config = dict(
    head_dim=32,
    norm='rmsnorm',
    bias='none',
    init_std_down=0.00265,
    lr_head=0.00388,
    warmup_steps=504,
    seq_len=1024,
)
MLP neurons of a small language model. Each row is named by its layer, matrix (gate and up: input weights) and neuron, and shows model dimensions 352-447. Each number is 128 + 24 x the weight over its row's rms, rounded and kept within 0 to 255. Numbers have three digits each. A neuron's up and down rows have the sign that makes its largest values positive.
After each neuron's rows, "fires on" lists the tokens most often at its 100 highest values on Wikipedia text that the model never trained on. A number after a token or word is its count.

L5.gate156:148079158138091108137127125120159110125128159144088112111102154144166123130110118127132107141087119107124097120115125146061162116173143127124145126116107104146168135117150128122122135153183150127149145092095126128116117141121052100134114124177162173148135105162119103132125128112141132115
L5.up156:132142151129099156112168146143126179124099126107126099160133125122086131119108139139153159096096105137110141154112139172131144134153145179104113111155089142150097129104105163118097132140123165095114144134115141132132107116117126136135151124100169145172160124179133136158160079122129128108
fires on: "l" 67, "am" 8, "bre" 7

L5.gate1708:163111097136103115134101096162142114109154110115135145147101090122098133099108120141120125130129129077095091116134114112113115139125089109135110122124095154129120111172111128176132152105100143129051129116114130114131113123136108128181114119148148167123155131146137151173142109101110108137
L5.up1708:107121135109140090121116115132132114129106083108114117115142133154120112136101142130115099131095146097093112129118096076119086129134124148120095137162141150106114124141063126155171128134115108119119177136084133161109150122135071139141138134144122122151127113090129136100178091113164139149
fires on: "For" 27, "ous" 13, "al" 10, "al " 10, "il" 7

L5.gate2037:128127133114138129168168116121176158120114138109122132132118144148155117087101140121144169160131146107128127111089111067087131114104140113136144163117108156086193126111131118137153108150142137107152150084168144147137125087115134117183117100186121131141126087132129156129095144132115193128
L5.up2037:129147119112138133125116149162133100104146194135124123088155119096108093125076137139144059113092117124125157101105131152118056173127126108156129138097154111115110166127153103163085131150125161094093118166166111135099144096144132093122146080099120160104107130117106124100119139130172120139
fires on: "a" 29, "k" 12, "ea" 7, "th" 7, "My" 6, ". " 6

L2.gate1953:126132149134127135149104160126112132125156148113123159103103128120131161168107108080131122102104157095112135113130163144131081121158126150130147070142083150156127074094166184152100118134086148127071111110133194110153140121143123091108111101107143092081102097090120094140115123118152112147
L2.up1953:121139149081118135149073083110126147124199117097139124145133149101146106127127146145120148144118114144132156091179122127141148122162137113146139135147108127139088129155125161142151168099164111147109158140130142104131093112132112110150150138131159126119154122113101113115119114126114135129
fires on: "al" 35, "Br" 6, "m" 4, "t" 4, "ite " 4

L2.gate815:112172100118099112147140151116149100133115139110128131079138095180118080156078086147122163171157102049087108141134126096140134117140138118121135105120119104099143102114153097104174154113156127137099093140110132140176125097108133126102079111121123153145129129104100091082111155132161130176
L2.up815:096136120101139081095130145131143145152101120096144102102168120148100097110160129130143117159157139158164119166114087076131113120135152160138173139149153149124083150114092118069121120125156116157148139162109135149131154129077135155113174112131126127123109115142129098138152138139141112129
fires on: "A" 100

L2.gate1910:140127135144102148066116116122080157129094147100131154149121092136125106104131153146169140076134134132164137089102133136126138129153125157133121135123118131085141100111125117089113089111113164151167139104151169154155184116160150165157128044136172132107150095142141173140098143098110113136
L2.up1910:161081145126110137160105158163176128121102149077116160118109138083140112136177166141140109120101114149158121135128153129147193170140150120139163141157129135136125099110159146128130093129151131104143121115136144130148111164118078111159097102130131127132105114118085087176122102096152125147
fires on: "l" 26, "an" 22, "a" 16, "er" 9, "k" 6, "le" 6

L2.gate2011:168133089131145141126089141160151097134153059143123104140112156117159150145138096133121146099107213119146136131175102117147136121096132142125121133141135126108132121126123127109102115059142123129143158167130124098101123155155106130110138092122128148137152111086134157165134165160170126088
L2.up2011:119138166096158155121116130124116099141113092126097077165129120095085133146142097157117150150139158087142126091148103080111126120122129171148149137131151164128127129124130074153100114160145161071106137125075118153147123132160128139150137130140147096145140133148136104124100127164115076132
fires on: "at" 27, "it" 16, "t" 11, "et" 10, "e" 9

L5.gate1098:147134106123136123183146067142121120173142142102118088176115170168134120124176117167143144092201157111143146100142107099124123141148129153116122092141115121128173118156098082139162125132108170126180091131164105076151122126137185160122110090132098116130106158113134159082168139103120138127
L5.up1098:129122136150166148154094150155157117151127153150176138107102172148113110108148100137130114072117156078112124105158172145093105136107054105136129156127155142122153154146108098137134146144146121115086135115156154090142154121149104121124148088118131118086114143139098167131135139147155157108
fires on: "ip" 30, "it" 12, "i" 7, "a" 4

L2.gate667:144131122131165115092148123142097132174138153109133130120122134134102159129134174136117148125087124095138135125098111170082134149156134082092146075116148101107142089162124116135150165134169142110144147129152121090143126123176119156150138115130117140156191156130127152141091195096135112115
L2.up667:140112104171108127145119101111121113103108098106095136121120155148128116128121108160129130126178151089126148158191116132158121169095140147100106133151154120167150131128121158138096147097131094143164145104162147149135144152133128127148144097145101108139108131145106148126135105116127141073
fires on: "er" 17, "compil" 9, "|---|---|" 8, "consist" 7, "eph" 5, "cri" 5

L2.gate1905:104126099099111137106134111133110096117141119095146113143166131084167089135136150139150130136131122089079151131149127090081120178132120125102139190152089126158139126150121094065129105107152160142131129115127128167124138165127088117139140113154147098116149138184118161108146173181154130106
L2.up1905:118161099103117132138158125144118112126110126117138128158145144152113151160121126114160140118126150092114154133107107135087166130144090145148142149112126163110137135133135105127109151108096163112105132137168123142119123108088132080140154133117152154151097123157130095121183095121114128094
fires on: "a" 16, "i" 16, "suf" 8, "e" 6, "o" 5, "ic" 5

L5.gate1402:125132106141148162131147089138121137144109123104141109126118101113113107120141129150142142111145161132151097116145161157128168121119096152131151146155109115128119107166105109139119120146139153167107116141162155142113130141068135114140117176093086104128151125128149112151142132163147152145
L5.up1402:122142136137171092141108114102144133119143121129154145113104132117099154144147122118137158100135129116161126144142127146140122101124095129104151128122118146098107118078125119133162142098154144122169167150106118138120114116141110097180127112122169088133147119123148146131112145128123101133
fires on: "\"" 32, ".\"" 16, "DA" 5, "... " 5, ")." 4

L2.gate713:108144172142098150153116171139141112106130114128129114136152104177121122112078162146131121122137167105107193134130129108126108107138119146127145131131167123090134099128122139132104118155197135125129203144072125120140202110173111142119096104138123118131072115122123066130124099145121148185
L2.up713:123163110110130116093165162149089095156102106062130147132122150132131117146131146121077139081176072162111161095177159125115148139116143089153157119131140161140096093106113120146129136107094127199069130166142152144123142107136172128132104114142107131106132126107156101132115125136139142146
fires on: "G" 100

L2.gate222:127146117104109140124139104142115143105130149155149161100122112114129107114136148125082136116159153108124157095133113141100122150183145090122157110118125112140134130157092107104149093114100150168127112168165157141137132092073129136132132143126112132091159146117175107100169096143118088158
L2.up222:131148118138133172133101151129134150107114132140116096126158119104125150062146098150090117081118104169111140108092122186144144197123129133123120122121143090134159087093162172098138136151149084091170139144101128122120119111115126114103149094121147116116104145116144134151184162119124103133
fires on: "both " 26, "two " 22, "k" 5, "ally " 5

L2.gate1243:129169122136148106147125156154143157109156131130132103094118140164148147129115100126124129159114131146124125122134111116126113120096172150126107084100110135119142102114121123124086099108143075136094135095113136127125089089112128104142093169179123108132101117106121148117137165156112162157
L2.up1243:172171114123136114133120112130112156118136147113118086098133117161146106145108136130109114196158160160169110101143097157124152131153140182105160153156150156105091147150151124128150095125114140130144095133120125150115144139112178138134124163111131118132080113097133129086138127189126152140
fires on: "Ar" 43, "A" 22, "&" 7, "Ever" 6, "Bar" 4

L2.gate1175:113124095177111135139122127129119160126113135124122146138082130096093157141108165117130115074146176152108102116131106132119109191105090101153138099117155164091164205114138152110153149103134186142119160150163081123127119130133102129138140141095140116134139100142108150146093142126133129140
L2.up1175:145125135152108163138128175144135096126120127118126107118094093164084166128132130151107165100144120150088118119091111136112107078151146131126151128142121107091141136159172123126116138092125130138138148118187092119133138102078162135088119157131107131163134124147079111152155117134128067174
fires on: "that " 40, "is" 8, "being " 7, "That " 6, "G" 6, "an" 5

L2.gate407:149149146164117135145163157120123123107129161141123133133151140124126120135150148109126091105093144140104149180148136135082119147102093112100123154132124086131128147117115159153141142128135111120191140134119164146104160123121134145156112093151144164139127134092100138110102134121090164141
L2.up407:096138132133077128131168129105130135131130145154134104150114096150110119138117088119149119102091128156103114103114124108102101084164111113148071121127162100125133149130141145103072140144112126163114117090178054118113126134131175139110113155129131172130130116139124146154122170115098079118
fires on: "fl" 23, "Fl" 10, "flo" 7, "P" 6, "wide " 4, "fr" 4

L2.gate1225:128156125105128113126148155159132109155162129159137115161131101125123136102113142163088098139139160193114122103114142103124126129113155110135112129124134110080113097090140114133086125158145120128098101087123149124187131116140112125155123107088165146142142122137122136057107164111117104174
L2.up1225:117128150087140177066154127118079139142079161112122153149123121188156126104132113142150123156150122138124195154147151116103114110086117093136131124144160147133128155124117128143119118145100087119137085176114147144128098138124139109124112153121131136106120120143115079130090124147112142169
fires on: "G" 30, "sp" 15, "g" 9, "ling" 5

L2.gate729:114118120076172148155122108117110166136147147122119164121125165171132130192111100148113154090158148136115087111114165151144093137113089143126130080124092140118087096128119092146114107148139139126152141121086149148117108126152150117156114096142136187104091121109140140131146101118101124098
L2.up729:116129123164166136157106146098146146122112103099094107111102143180134135166140176165143145111119141082122099132140099114130131139105117121135161090149115134139147139122138139084106117158115134121122102123126131078149152154134158145115118126085141137141101156120091105134131105110125100133
fires on: "town" 14, "after" 11, "bound" 9, "ast" 7, "real" 5, "ai" 4

L2.gate483:147170102100071119169119168145130145142130148161100132101088106142128170111134117105180102122117133133142101098148133128086077113169103127130109133201125091143158143109159108091148117109133133132159160150140103109179110139138107138155128135147080133105146098145132105144114130130144116119
L2.up483:128151108121085128130165154156100116149132109141146144130123114118166104080117136118138123176165135117130085176130142129146108115113105159131145108144141150139123095097129118131147122123106150132086125140142114178104135109121114135130113072105127168119123133115105148101116134096136114165
fires on: "sub" 24, "Sub" 11, "folk " 8, "Tem" 6, "y " 4, "cul" 4

L2.gate1814:113122145116112095136058161132158109146131135115133143108097117165149086155124121105151116154123151139142137160145092129059120113130167100160140122142155093163096149144123148115111120138108140126128130111119091142110149123130070119081126150083151173121102115122091083132111160151136125118
L2.up1814:152101129137128147085117163149116119133128154126127132149084172116130107144145137173096138165102166080114108123110117136128162102164117150152138062109100127128112088155141176095127130114056170121113152128137129154085121109099142080147141149123149114093141130106130104126154135147118137115
fires on: "198" 55, "l" 15, "November " 9

L2.gate2041:170152134140133193150099161133159125149102148108084086154121064074131148138147160134133125100152166157135145115140153129122141123122105157130144102110179079117131105103120173117136099112138104140140126156130134079155157157131080128102124119131135115101142090160100100153106160095086144122
L2.up2041:131130108112109101104121158123094121099147117132140129159112130110131131155140175134099114121103123105087160149098125115130125149124087146148123123142133102112176080105170115125130119140176114125149141173138123118122163170126120125138107120175140121155082125151076109099128113137137131173
fires on: "P" 17, "k" 16, "o" 11, "G" 6, "unn" 5, "a" 5

L5.gate1669:119099175122100123128115130134097136113131117108095101154091131115141141074120131131150117173128124115118132158078134118094100104152167146129121156115124144104123171068098134127129141115158114101110133181101159163106129139081147123163138138123141139110125148152173133126102160160159141142
L5.up1669:115115120109082127114086082114126098115141144133135139134108183134095101117132139141116173108105158108199108155135159147116136144123135100148132118136110105095146139133117140115140162157143174098134124130118138113122154114115136129163121123127133118119145113185152121130148149125156151146
fires on: "est" 33, "h" 10, "ard" 9, "Mac" 6

L2.gate2031:119106123103111121134125105131112127114124146118146134130089168143116098135171144101100146086131120138116155108136148141147148112143125081092099100134115114137110094097103107153098130134086135129089126115145122138145115086121117142119105127149101137114135109144098132109108179163132116142
L2.up2031:112133122093147134100100109167126127166144127101156081129139117145112100129140140140101096114148120130111140148122137071156136145106173092151150093151102146106106139126142090108156157101140121156119102147093165134128134140175120186151142127142097108092128122105088140147117141123158103117
fires on: "by " 47, "under " 37

L2.gate246:148155128112173113095149161121122148153125150122148183095091118165112139113107115132102137125145156115124172180109117108175147139122125114174116118113170113079146125128128108141140141091094190148083147148145152106156170103161185115138098132183135143139147111118163178110107150144141127143
L2.up246:125167152111095165120123111132041129110143127144048139161115065108089128132150169089145138164114136162120124094097169119099105142125145118085102123112137130119155105115107112130094091150183161100104143094104138117120091092112123141161069146120104173126132123128122135163145132127089116089
fires on: "man" 36, "an" 15, "ed " 9, "k" 6, "Mel" 6, "y" 6

L2.gate600:141137085153116133151156156140118149137158147137145124091117110132132128159071113134125143134163156123115126124186060139140090118146093107127122112140120142125111095157142162138150100137110161120077177185130167153127119112124152151121155150138151205128134117109129093143092122159147149110
L2.up600:109161122106143106102126114113121126164125174099189121143138146119128125116105106086165130125152167153122148078103140081145145135199121126111117137085114101186131125071132121100113116126119141152094115143120104111163132100127132087148152132154089159142146125119102122128095120147134129116
fires on: "ann" 18, "Wor" 17, "Bro" 13, "á" 8, "ks " 6, "ap" 6

L2.gate1130:141098151136117131162124166143152091143087126111101089132157130122116152086173129120132111094129147119190160158127104120159083113143117118149109117102147096180174120134143139144118137164121143177111165110171117081152087124175097165113111149117138131152146121126150105134143137118127162146
L2.up1130:108102128152146152150085131129144163134111147084124136125091148165124127146077079169148116125151112132076114099115143104148152127087136124126128117151151172109107136118164121136143169125150171175084126139112122114131157108143146119150112164137083152122161136116136130141098122136116135146
fires on: "al" 22, "e" 12, "real" 11, "se" 7, "of " 5, "el" 4

L5.gate190:158109142158093110124096118136151133126115153151103163152108142127134131101101141136153140137140147091114120141096126148126153084145109141080112150143067119116169084048095138102140163152100129143062119162152150125122129134105104120145133109124096125145178129147117118096148147084096111106
L5.up190:136123087167135111174137154142132056131112097138154169111120149119123128128155120118128156114152199104132109107104131110083141120127190125115121115111158119136129083114121144131149151150115159137119171155109103113143161111153097119110108093095153117167076115109116103098146157130114181087
fires on: "ul" 28, "Ap" 11, "al" 10, "Ul" 8, "il" 8, "Mul" 6

L2.gate40:137132111105146129161142151117087114156136162110178152120125106131117133148169173110088117095130085166130130106135113119173208125089101147119109151100137153186127110121093096093115169114122154142109184143177174132148152094151187120178133072155152096099140089107090087141088086148166135124
L2.up40:157120124109094108133101130131104145131124133118129064124133147127112127132208168090166153114110117141130078154096104110118185121123129111156122112140162147133134091151138129098147147117165111113147126128165182140112143098098139086128123101155108118128117149088108117140098181145149130134
fires on: "by " 58, "from " 29, "to " 12

L2.gate228:119141110128115114146135128136156124115144133137081150124120088100171125127077146136125119124137141106093178165121108132108126172101097113110152137103142145128161133118090147141151136097143141168134127124138131093103108132144091102111119112134128123148120114159142173124122125122181146068
L2.up228:121109116121133149097129140133111131130132119086147147144130098109081146142099117113128135077122102147089116126141123159133122098115087189128138136119152119151169142130189120112137120154171173131081110109136095140145116120076162095150109082094085128089123091090148146156093118123135158127
fires on: "a" 19, "Az" 18, "ul" 15, "o" 7, "o " 5, "moun" 5

L5.gate536:061127143124140161088083102115114081118155116151133147141152140132113144139103096119129093182097159092125124128114173131147144147082152102125091164103100112110078115135129135094089139136118090106100125157126137091116149120136120137084159124101149146128122167137148138144152147139149125152
L5.up536:171143143158158149128088108131119116153117140118121097120134141117124136124136130180141158146123132121077158164147116115107144152122112134169146118118111148129107153126136113130147142140150110148093093148097102136125159133143091136124105134167121112155082150149125147134116178120110160104
fires on: "de " 27, "off " 9, "near " 9, "off" 7, "of " 6

L2.gate1:138181132141165179159153087120126171125157164119160117109114142152148111135145154164166124122147121113188120144158114130178126124137127144148153102157096110107132133105065118147117131132095128112095067082117099119146118169125064128125138111088131135129093093115117067116160113150136156171
L2.up1:105150155141083131155157108120127141126146102159098133147097155111085076134163142093108144129091136115143155122129145126143126150146117069124117153136201154118126143139134154108092118139148106126098182113162086119113098135123142103121091142172106127113115143128136153133145141134116141145
fires on: "H" 62, "it" 7

L2.gate1679:151149135103153159144120125155138149150122144094110119110156147120159128161110094171103137132153136123133105126119067088100097099172163124124149126131138101121140093114131172109141106131161158121132066129114109112123152125180131121141124148213184137111096109087128127130139091155107100137
L2.up1679:138130086132165153122111081116106146126120115115143106161142171133120142131155148177128097156170130153110137112133141142112151116140119139120159100112093150173121096120133163137097128142125107128134167114131155122090115098175151155173107121158157198097163142125115115113116111129122160130
fires on: "mon" 34, "Can" 10, "market " 6, "uck" 5

L2.gate324:120141112106109166105124161149143126116148122128119115190126186128111123108134092124128113139125150112132150110132124078156123145091148124134145111116142150120136133094099148148149136094175154086131124121134133115110161149130109134115117077141082101126105103100130076097165111134160156147
L2.up324:127166090126163149111132125111130183131124110103164124117135134138145119158147142164090169112130150133160108146106068136145120137101081156114141122175123149139111119135154119119151094108159111175126106173170163150145105123121104114134123137142154146174128107132117106139120087133107121095
fires on: "G" 70, "K" 14, "Hol" 5

L5.gate1359:188102145108142120149102110116079160121129127138096067142094163117124114154094157122129150110134142142079149128110122152136138104092130124175107095139114120140174113193135108144136129126134149141113105177146148153181123111158108142087133136111107113138133160177109178070048093145105099099
L5.up1359:166112132146082159103120188124151074148103151153110148160130128122137137173118151161154163124175142113138110097125163149135149192109118176095121154103117121137103114106123107090164177113085081141133112124154112132137127092113111113100168126120065140090156148094107153141135144139130126108
fires on: "dec" 15, "ation " 14, "tion " 12, "tion" 6, "ow" 5

L2.gate637:141117090089143147134133120150119135127092142160117147155128170133162096172128127146142116174146155144112153142061130083090130065124139130147158150097136142138117090153127119105146176149124171130138074173162138115165142166145123114120130116155194095163182126120146118126145138111138122089
L2.up637:131155147140161129119117084143129129124092124140127126117108115127128155142156135149125116137153117136127116134096158122115113153128124115160119070129097164107151077128160104100181161106113108091125138159096092127155123121118129164095144163156124100113141130160106129089166144162144116133
fires on: "ec" 51, "ir" 33, "Ec" 4

L2.gate109:153088155144123152095113103115109131136127140096113086138149166097140137096143129119127149190146133146120155159091138126152117080084126072127123139103119101109139119134154095161131110109138129125145130090106116140119124102141100133099129094148101114133099124115142168141135123114117148124
L2.up109:124117128086115120150101128100110114161109167132133145116107146134132174145102152132124135126116115122139126150098189088123151128147143161128137131131087116116132133087152121119186178103096122147123157147156129146134106102100103161151128171141100076154156136155154144162125135132098102130
fires on: "w" 53, "ur" 16, "wat" 5, "z" 4

L2.gate182:100107093141151116165160111128113125123135148144111152132143165094143103116135132133151136182182165139173128127132139159100134124107160116127139149144090128130096118103113116086125157150119134074132114189147135177159104128153111121110152099105119129146091137101136127129109111098116118133
L2.up182:150100124135157124095072119150109141128136145143172131145153149096115122088124122162132148107130160073178179111164147091149117079129136066132105138101090141164102128177152111142092074144126111175158160103138103133144098164111116145149104127098123137095133123124123142142168093093080127114
fires on: "z" 44, "sp" 29, "ell" 9, "Th" 4

L2.gate736:138146061119103137177134133108102127135132137136170157107128115128116121088110090150111134110116121154153117147102104167144114061129116131123121134136082089202100116116120112102114119140136167139182136157105154161152117121127161160102128087147166120159116111121119160108079119108079166112
L2.up736:117146135162116125128174136118133175141102147083065108128125137119105122101140128144156129127101096124144139073111128118126152151154133135133135120165166128117121155134102113150112126139122065101106134120083118134156167156080090116121141153111182137122158144095116142155143133127131122152
fires on: "fac" 16, "Fac" 11, "exper" 11, "public" 8, "simul" 6, "possib" 5

L5.gate1964:121150157105121126120166143126142147092150133113106116180138130129179110099132142138115131094143124085187173100102110153133127159123096114098128175075057105160134158082081129132095119121141131108142165136150105158140145086122167109152127060156143120129102113159119116121128154148117142114
L5.up1964:160131110128123158081157113143144109121129124134107082123159076146119158148117132098095099098137113086160154120126140075108106115122105107111107118113167155122122090098135131110161096117171127114162122129120163133094151154101142192097109129150108118141132120132106087115111127138122141149
fires on: "medal " 16, "head " 11, "ai" 10, "director " 6, "ean " 5, "Director " 4

L5.gate734:153127125146094117150167137134158127140126118163116142158085128127110124103112123147125130097127132137128101154137139133178133169161151091166094093127167143124126149122113100109101091182119141162166131148118147125094149136142138131105158130099105165123142143112095113128153149154184163095
L5.up734:137122138098118149129134125117117083128097159139067096131126112106122141139103162110088138135121150149120128126147142104109132090145123092125149151093097136119126143123091128121128126129090133143148104128102150154170068111137118076137110107127141132148158167138122162104115124153110138073
fires on: "a" 25, "p" 15, "aur" 7, "as" 6, "x" 6

L2.gate1351:155133124110150150157085128134131134181140116126134166137130162120125074122154130111111132141142130120110150089105119143138154156126142111141139185092141125114109108115122176120151143080118152094132107151173115130143105114124079147153135132123164144131130140129207093080148098139085130107
L2.up1351:161144094135142145138101117108130185103127158150125085126107150118122128124132175117132113146138115163112111123118160112135155116114149141097125152161084107120105137084062136106130092073127140154108094123148148095080115125133135150124131153149152160089115101102113089115148102148145152107
fires on: "th" 32, "of" 13, "rit" 10, "ius " 7

L5.gate93:153132141120115104119114145130139086137120148131142124128096139138131136102124143092124166168116148070152124137091157123124146115095136096116108174109086122142124124139133121171134156104109155140146090130116123135132075111137089157115114135126124125093106155151143108127148102117136160130
L5.up93:123176116093140179137124126127161148121183133113141128154106111067106092115128155137120141120111134137114163076127171145161145068130084114131112124179077101122096112145160138170138132165181127163147096093105118157147169132160134126104094099115159128130146130145094131142112121140109085172
fires on: "er" 14, "ier" 10, "ar" 9, "om" 8, "fe" 7, "bar" 5

L2.gate1820:117126149146123130091149096092134126128131168110106145101141126120109146084111124149131138151131125155153120123085153104105165140091122084123144115119112140133141093134132122150141115108144142137097134154123170147140114124127137097148136133113132209123110139117157115108132079151152164108
L2.up1820:129090153154129128107131118105152131053139158103145098109099116106115146144146111108159127154073139100116107152104124126111121162162181165130148158098131131143117114158134098102120074100141146113136106129099139150073195136158131102121105184168123126087111116116177114121132111136113084166
fires on: "[" 50, "o " 6, "^{[" 5, "ally " 5, "I " 5, "I" 4

L2.gate1418:105124129107129131131114109104106151095106086114112099101141125141117114118183146114155129118131088143151154150082135181151114123094159144142128106142113113138154087140137141139138164122103129139169109139128135100150136177118099109148105136119118117117127153134118118103126109172080145083
L2.up1418:122057152089118091141117127115131116098097137111122104133130137092139097165081117112130157128085102150138150181115112155111137146134123135153157099163099109126070114165101140129106137102111135104172120151145116095150066108137091159116103146112139120130118151130140078101081077155121167114
fires on: "would " 24, "to " 23, "may " 16, "could " 14, "will " 12

L5.gate1534:130133139109112123119103127114158140155121129133116124124119119155092127093117145162231127131081134104140125117119148126099118126114114129121107148171100116132125132096110119096120145097120129099106180094119146107157149123139104106116145130147131134138082147116097120141104151131131156131
L5.up1534:111128151147182115119156071146154120112152202100162100136173128143137082108111121146127145136117105086163100136116164106168114143155114106155118131078121134108161150116071165144124106135125118173128146095164156123166116125132129084130158128142144120151102148141159125108148130150137127109
fires on: "ret" 13, "ot" 12, "Oper" 12, "It" 9, "ut" 6

L5.gate640:136115155115138135119145166125097155129141112132078092135114141087132126118126176126157121111125088136145146147115085121147098100118103113121123104134050103147098116137120106130145134126146131160135128142137129129126082105111161121144114121075178116121148125111133156153120176149074119120
L5.up640:123179125118129142133121169143141104125141120115139107090119110149091127125121137144144110100103110145130154130128084128113123135083161130126105146125134097103159140161129105126114141146163122146119114166118146112105095102079133111130113123150108122123106095152134124116101111125109135153
fires on: "om" 17, "u" 11, "Lu" 8, ") " 6, "ich" 5, "No" 5

L2.gate1043:106152109137117135113123168115154149092136131126135110099138116118106100164145140138139122138104199136119148116137138093163101150125149108138115123118164131115117175144124127129152117109141142136135144117131114117126140088136132114089100095102164118141100099109151123141109138124137191135
L2.up1043:145121128147151123136131130122119169129113121134127109142113139112150134100111089153093115113147115150115138131139143075137134092146122097159109162120103101110109156142100148149151116126111142081107139128162163130155166136112154099121182145158106163117089130115121140097111142134084154145
fires on: "Pro" 23, "Wor" 17, "Ro" 12, "im" 7, "193" 6, "bri" 5

L2.gate1977:145150132137127172096129086109113160163101128103112111138146128123179145159139147117155147119136151149135110155135129130077109148107127133145109096130119165156144078130148153109103161089140149141128099137145128100110146128145123141118145181157144117139118113087116097127130143128113162122
L2.up1977:107145136132131154131114155100170147132115105145147129142135111144111141161133154197116127125130128142143113107117151105104151142096118140144152173114191141087118118126121142135128098112137127125139116097137165154126131154122159122095075121130117127134096097175125137130118127126120093159
fires on: "C" 56, "P" 10, "o" 5, "Language" 4

L5.gate826:128146117105145129105127121127090115139119133116142080145146129151095079151149141119107138092173139112110132099131127084120153145181152150134116122135117122147134168141096105101138138135118156107153102123156127138109118135191143109161137109127155141174145107113147138116144123165167129139
L5.up826:159172117138115104162110114156094131137113123102106083125154154100136130112154108098110123112122162149160118115177143129131128144108130117136113102122136135118171142165163141127126105110125157157129153140134154096082117125146076115161143133152111171131153098174143102119118138182127080089
fires on: "ey" 23, "ish" 12, "ach" 10, "aj" 8, "Ey" 7, "y" 7

L2.gate528:125081105152082064147157161128132085144175153131097134122149153115171145157130108082131119136089166100170129141143121133130076151156093161154130154118107135146092111160100145151167115130122150136132124125122128150112158141161092121093144095151179135108133127132128110100136093145109167128
L2.up528:105138088086118118120130149145137141143188176137074098100115103131083122125107139161152103134072122117142152127145111119153106125143117088123114146152161117146109144154068109133136161138108124114118109083125086160097095116190144126172147141170109158139128119092114142144134126144122107150
fires on: "c" 33, "et" 6, "compared " 6, "pl" 5, "club" 4

L2.gate591:137174131136125115145148069130134072111169107155144145149150141142147123101102089096166116118175141109144116136095144102108119110105142107111146134160126108189174152125127091115084143139140172113126127132157096132093156115160148137155154143126142162180119146154102133126116142118101154117
L2.up591:110162118146108155118112090108134137092127134086151143158147145108131087125148113146127132153154155138167143079119101138161112093107133125103126114112098149121145146152112145111139094166159146127141135120162109172105099065136158095112119153116145158117188123117110133114161131132168118152
fires on: "oc" 19, "tic" 10, "bro" 10, "al" 5, "step" 5, "ov " 5

L2.gate1522:135121128107117118119124146126148091105133152142103124122126143152140136134122137104089132135167094109125107145169099098116154174124104143171121151119143072133129120169157163153139117104105089151113123138135107121171138101114131124122124141170149123152180161158087144168124110133146100130
L2.up1522:137149118106105084157131124135131117155101096156119155134126135099080101118109085164139140149177093095140171106100111138073043138138145160171127158075136105174133112197144126154138121139144179148131122162129155103152122110138101117130132159140119131106160113110101130119113164140087150127
fires on: "in " 27, "gr" 15, "a" 8, "ti" 5, "r" 5, "k" 5

L2.gate728:133143182094141103118107113116065122115160116145124142162133106116104147151114166096131099115079115153122125153107088110110118153106146102147101121072126143103149120080100158164146157114180126173135143116160165125131173139091137116129081101153189168132154094124117109127164132125072132089
L2.up728:116110128157131094154152137086132148072147149127136145167116135125127148134145146120132109090152153089129137146129161123119130093157098099137124125091105135125125146124155139097120097102179113134125132151125118139090117160132087124126160102171159131153149168124132116135131130128093091152
fires on: "J" 54, "Sh" 11, "state " 10, "R" 10, "No" 4

L2.gate1559:110149073164162138086131141122107121112143161111141159146103162138140132140143130119088146105097131137100116119129137153155134126116096150110120121134108110102117131068132119140132117137115093119187133105139117089126134113130102166127121137144165159114137089091142119114104144182126114119
L2.up1559:129136096140138125110125155104130081107140125129198165155104130138089131144136130110116154108118161095143134096100153138144162125127104142115126148126157095123127147103122135109084113099145127154161098099144101109150158163123105126090157133140116168120140125169121134121113123130099183158
fires on: "that " 70

L5.gate1129:144103124119131140161047103106106156153119137134119125115110129141130130144142158070121103168121101135142092121120140146119138128138151138122167159109123093122157107140185126109121115119166177136166141127098126108135126102161120144132061138130081130161170114113172116106107110152162108093
L5.up1129:138094116083169151128152104106117123140132122140138102134153105148130089142120133114142093145130135107122166085164138107125103132172128151135121129162134114161137101151145130167070058118126094127105141121132131127162046144185139128136108154145131083144137174188131135136086159097173140119
fires on: "st" 30, "int" 14, "inst" 8, "ater" 5, "inter" 5, "dis" 4

L2.gate1257:121102149136094142147129165134137041119164098091119145091130152139149098153142159144138142101137123169144122133135082142144137107151106127136130122113091112101132122149149157146138104139165172134099116143122133110143142087144126140149133121144130103093137125082120126134112110127161124117
L2.up1257:139104144108122082154117147129146114125113144162141106156108128127127124151131147085150151110162140130146096102085076143118126129119092131129161144156142167103158122143096139145158149128126110124139153115123091119140092080146092131108171143168100120113152112110172125113138158166118114099
fires on: "ov" 21, "] " 15, "am " 12, "ov " 6, "]" 5

L2.gate1110:119146137127143133133147153162144120130081156113098136140178117108112111108089127130087127150161131130151116084126093122143090132128156122125147107114116082183155146146186161158104155139087138126120100167121129136111132116142144090109172117152125132132098134147159108116143138150119155134
L2.up1110:088094132154147114148126093140121094106106096165126119120132122126150148101134112092122127133103125135110136117156128101137119138131121103150150171119086147151149091106146134152094156161089092124112125106102165133128098155130139143176148153122103146163097114114150124101108131121118125102
fires on: "D" 48, "ad" 27, "erb" 5, "mir" 4, "For" 4